config.toml
n_layer = 22
d_model = 448
n_head = 7
n_kv_head = 7
head_dim = 64
d_mlp = 1792
vocab_size = 2984
activation = "squared_relu"
norm = "layernorm"
norm_place = "pre"
norm_eps = 1e-05
positions = "learned"
qk_norm = false
attn_scale = 0.125
bias = "none"
tie_embeddings = false
parallel_block = false
init = "normal"
init_std_qkv = 0.0172
init_std_o = 0.0
init_std_up = 0.0172
init_std_down = 0.0
optimizer = "muon_variant"
lr = 0.00665
lr_mult_o = 4.0
beta1 = 0.93
lr_head = 0.00588
grad_clip = 1.0
warmup_steps = 200
schedule = "cos"
final_lr_fraction = 0.1
batch_tokens = 65536
seq_len = 1024
doc_mask = true
train_tokens = 434900000
steps = 6637
dataset = "wikipedia_en"
MLP neurons of a small language model. Each row is named by its layer, matrix (down: output weights) and neuron, and shows model dimensions 149-276. Each number is 128 + 32 x the weight over its row's rms, rounded and kept within 0 to 255. Numbers have three digits each.
A block is one neuron, or neurons of one layer that tend to fire together. After each block is what it responds to, as a language model described it from the Wikipedia text at the highest values.

L13.down272:156129082139144102079071122141184137115154152075120172127087126133125158142081118117149137122167133114118107110128086163184154167153138102082191140144053126102134086055119105128161148209198158145178156128099080193138160140106141132119138103097127125110105106149102143160146107120181124138120125121096127080147204139096123089163076069105088085132088157131119104113129137110055105143121
Final pieces of multi-token words, mostly adjectives or participles before a noun, like promis-ing, beauti-ful, excell-ent.

L9.down185:112156095132137110157094119091105140125145111111140131144132133144163146135093167144112097114102184155063158170097139165105150147116157077081163230153087119093117061099139153187109052158099098100059117170167154107101132151084104125140090141154139128096101111147073106174137104161108048106182124107149111085137144119127118109140119118121135114120099172138132167094139161141104110135100
L9.down248:103191137134151110133127146132166118069084104144129026144183116156097086157158147117085121147093102121104196151111102089158170150096068108148100129143120186161177126100118120166173115136156172118155153099107107174052141123078135078114138156137116133122092035122069115172069149073143104175117146114169137121149130087147169161189114136038120149189117126042103138183173155128151161188155
L9.down499:156146132179102126113159081124125146086119143124098107101125124178143103163153125108114153109162107166172128128065117162187154200146049122132142121182142205153172175109070168097143152149158133113099146116151073171179114168116129086088143154121052140101172095157106173134155127082148178158079127097131121111123078138078104128077125218085119156137154188178162128158157119138155098151066
L9.down796:117112087139173143113169149124123097089124116042072177161133099084143125157105117198143108125119098114176116088118078135070116173116079066116163135122140089102114133067134197134136088118131151188129103103157140182162088149102131091119114093134136158120132069107085092066169074115148168043128113108151174125137144127091153126122105142167181097166108135202178110166131175109106096104100
L9.down957:177152163179133153130122145093126131163149133068094178097104154099130164134178104142099135128114093155157133120100088045133109134105135154099165144156142066036060109129136172100159096204085148099064149149088131125102138035127153069105154137160123186146097076114098091119126074102143120104134151201230091109079071148120155133122127127146122133130111119147202190100133149105128079106120
L9.down1287:152133122166114146099181152137130070224170123116123134153075112153100150153165117125193169192136143164122148136102105217093173100072078154069150117137140150145114131123134138089148108131057097137113101124147148177167147099107143139091140152123118130117179108174099154112164183162115198112123086116167103128125080077143063122198171121073124112130132133116158156150113175180133133183091
L9.down1555:115166110122135172112084184132111111122106103106114143110096121078107141123112110134130098122112110190087118135126120114113131090133156145152141096077134140142107174131096108083137177041134086151077115137122122127141111122122142132087113099148152120161096153085106123121188096127127135071141176115094182143121155086106096132167151092150122160064153102114135198194122160103115058158123
L9.down1606:124081131087148092155116160110120138142099174136147168144109180091180160116160107148156127139145117131067132138161144189122097142160125135173105112144099132115122119110132149127125173160117112150082146111189132117142092128060199154129183171173120122119137178119049121137094121135116116123129167129106125122109116163109127161175146168104161155125157130090097172119146172147159167181136
Modal and auxiliary verbs right after a subject, before the main verb or "be" (can, must, would, may, is, was), plus some word-start fragments like "we" in weeks and "He" in Heavyweight.

L13.down1380:112086104099141158071069098175105126167133206107127125091142065137156144111192140162203119096137162098154123184106186164097134124090140132127197070110138106092108174056126173126149070144157099184097156094152186170131160124094161097150157154137127194146138101107078140130130071094141149147137083138145159067086124093097135141168131124163107114076096101115148100167174134145131130135191
Infinitive to and modals like can, would, will, may, could, did, right before a bare verb, e.g. first man to reach, believed to have, can open.

L9.down311:154114060168117145091079121085090148149141114160161092137166170116105088093131167148159090093175111179113140146178094160085183123120135111119144158073085102164132096119119162181165129121190174064093093153081109138124194079115053182135106124093123080090124120090139144109170097148129153125151131140224132148080147075104133118188126147098118159132087161121149158145120112111162141150131
L9.down664:166131160127130177078114153181086121147115165057132177199127123105112129136117144249120131164121166129172145129120090127088134181068157074148145198155165152137168093094128139159104096185114175117121062127120111074074159171118101122108143089123177139074122097141112094097076123120154108134090116141123123153081160159160122107117117156147197172111120105140081129129098118112137137135126
L9.down805:132098133194107184078090166204079134129151137124078097132139134133100116097150136139108162156122162148173138200082157098098142182178123138134103124066138125116096097109117136116089106180117220099078147159145095079166107144150115100126158112148066155137167175108180097115177111144032071112159165116128125099095100038148134144115122121140159088125174100161169085141097142134111112136102
L9.down1058:135096186151123096097106105162142145086114091071170195114113196092164167150158106165134136169121065163152171141155125097101095057081135180158135078163102139121155203112099164092098114133145128153208144122137141082152139098128171166143150149151199140161095054124124112142170109154139135154140188123107081111102125048121048067136167099130114137127121129147195138087111107159134161136140
L9.down1060:122181081153166142185085191157121114187147168126146148094156147119103090158068130121173124157124106058164123152125139078142161207092146142078116127104116143142132131122171134121121123132219099099090124105060129068163153218127123132155142150083096103147134108150110080160097155106126102173118129113172156107108099159153151160129145174116085159143108133134125180088116145155141123133190
L9.down1144:151109153145131171134142111167153163044138173178169142106158141082125129127062142120096123101081073182127149103134118096115071085128125136095035140121113149109117130129165076112131071151166162185145183147081108087135155175093108140148120077172126114156152092121117114153151066116164101127167165093055090120196193145150154150147139157102118064129150151104080085135092139096140156104171
L9.down1224:130079142142129107168101149059108129131099115155097106057123139158130150124186137040118123070117164117124134145108180092139097176078118143136092139074116087159147154208119160157180165080127111158140107113141170134102133123201114140082123095138152090141042110151149128121173164140148134133139123147121180106139128097149115112180161165156133136160115107062146139066153168078145117086046
L9.down1245:139106087172127168077046131129107151102076182140111196130174187111155145113101117125186117086151151145099100136130135131117182191128122173093123152179141122131152050082121183137127109174178147184139144101158161129089121158078107091135108072093119184194097104117065076182107153082140102122123096176160100101101180157107096121128139101098146098158138138146135145126055117085162132118138
Modifier words just before a noun that mark region, direction or origin, often after "the": local, American, United, Western, the ending of southeastern.

L19.down346:122100112122165112117116107130125168110139108154160116116148148123108098189068159133111105145153094115176185154140069195170246137168138135117104125137150139077126091126149128113153096164176143141137113140158137140132130134084071093101085149099112155124102110113179115109103076166186081137143134016122073174081138066143130133148128104111154141109152129114131094132086170141152080133163
L19.down613:142166108135147128159129155161129120165122129119165142105158165169181144176159121181111162127060129091129141146114158183097111146156099125147163120113097083087114144129132139167145140128187149112139138119169120121153103168054089129080134146145116144150161123204108075192149105131122096099164061110091143082099100101135155089136055143112159119075067151156110120133123073055094099068124
L19.down1172:108118163241109128089094138095162122120135099087128152057068142114171071148101135111082170103134132117116150170067140108127105153149156175090153129072107129139153091216158128105116137153134136111162119136124134130104133106098107176097141169110132133189152159124117136129131138153177121066104122138081064142159175176063111177166115114139117162184154075133120082130176129159126085123082
L19.down1338:148147052129168168117115116244136135085119112121113143148131123181147072093096163200136188086110081103158166150148174089080137136101164137082119157146070168114110151127101133177150073117103180086141143154158110102137124141135014137146077125072099122132108157110130108093104100146096122142134103101152156128121139118182139136174129087143098126142077142104094106164147187134151088189113
L19.down1412:129196145113144098082164076123200128159148119116142090133143108099062091103135201141139189165185129127038115113134073087046135123087133219092142130122125150125131159139143141127110092102142115049121163120177121130082084136127039131151123153134117096197147124139116179098146216104118163081115137084124139109149093111073097146157161174147176156103103098118115094122135184188173150152113
L19.down1452:146110151103165127177110151126098183207163211175157085183142152132070171168075145124112166078106125140120117166116138076106146110146122158147095131182117102138199169147126156187136071184171114111158129134151106084152157100085147188145154089136169118136121091103127163119092158108127164117107148093154095101119112043183144136124105181035110112145191114079160137086160177131181082129099
L19.down1454:215182094123086109108149112109113033181110178120112231104148121140198142095159087108074155142084149138181151126156141070147104160145099153142134223064135142088141126108127124153122109133108093153086116115094095112127131123083100126126118142053164153125137128100093111159140155141093139145103109097166138076104169118137124130101084129084092122129136131093120146116133191126161129076180
L19.down1662:202101137088110154130064119112081096094123151136093206158177084157108115089134138118217149115119162138131135075171096099140132124124109115191114165145128185161072148101060064115154116197123131175098075147140091096113146097166143084164153177134120091069185109148121137105171149055071124149109125170081058099152136151146148104171133085179111108126143137150183158137153158104115191092148
Adjective endings or quantifiers just before a noun for texts, artworks or artifacts, e.g. class-ical works, several books, other works, Paul-ine epistles.

L19.down287:136157143156113128140109088165146096156087144152113198103160165089119186082137181167119106131127144147146117153072112152094179134131114080082067135148123138067117141121168100176113175129114053081109161119190126145152132121173131110030174181099117165115165133094143139155132149103135143120168058148099141133157170160146086121172174210137174104082136141168127139069099111124202102103157
L19.down1065:078093092137135139086132085145150128124170063152181129111161144090142149125106152106153102080147113102094126142176133116108169182113101097120131099141146130163101099117133160123103132106095088150142128130164083118127123122127131108111149161087106144049051088131160087094107049110151156147161146165161133137148089183151114134081150114099154110124125129053111106104120073143152096106098
L19.down1127:147111163112136119140142131097192137065134137190069043130116133159100085085122167111106115147116104068111113130125160114096167145112097121105100138126120142118081149116126161116093102156120175122149106158169217121121114111105165103147165174181143080157054162092120078115106170167137122100158109144096164122142129196140091116150141130091137115146092102125147167104127107130172110124223
L19.down1207:072116100089115130092155144124115105135121099086208130122116141134186179139158120127209114115154140175176145133129121126174099101135104140133143118156112097085130144142130145121110099093165079127122121162164089113146126077103151128111098131138160115117128028106133088121156122196148164137136152125151144101116146121119141117157146145117138118190096154148105151116099118196153127125132
L19.down1261:127133142161129134169154143117071087118124155114094158127155149169112100118131109162148134134132095136129156122080197124102138111148101144092132185129153130117086080110102115159154085155149137102167142200132118134106143147143134147082122076177136112114093132164104100162137050102155145195165108100168159140154101113118043125138138181118143082087127117070182135172126137120161160099110
L19.down1420:201102151121157120098147099140130092150149118054157255059074143101144144106183125165151182127172161186145155127110165128125115194123130116117107105163107121116124102092097160151095110255121154084109177154166131141150129085130136115123203134113119167126131101122117102116130090097095148173132095140161161110143103053117169165117088122135050065191142126102166132119077064152126177120150
L19.down1442:131125120185147100117124093141115050125095104116176122191159098114101119173069145181135077167079121103096137195164143176112194101085143177091202144041087123150124121142126106181081114195178141159112132152182143131145163140126147136144110138097140140148180121126142164083122168113142072129103150080109178126103116058121115109162139117124126112130119144102150124144190166121109095174108
L19.down1702:110138141135144136110065099112107096102182087139182205180114058156102123161124160086054101127147130156111137111121122087084169108162122106131133110126177158120174107142157174122154150125130181142123144099173080117093125064129115125114114137144046112155124167181141128148109175079041075137099109122174177130146119170169093146090079128117121128141138107105088147122090123124185110088139
Fires on words right before a main verb, mostly infinitive "to" after verbs like decided, intended, agreed, plus modals (would, can, should) and "not"/"'t".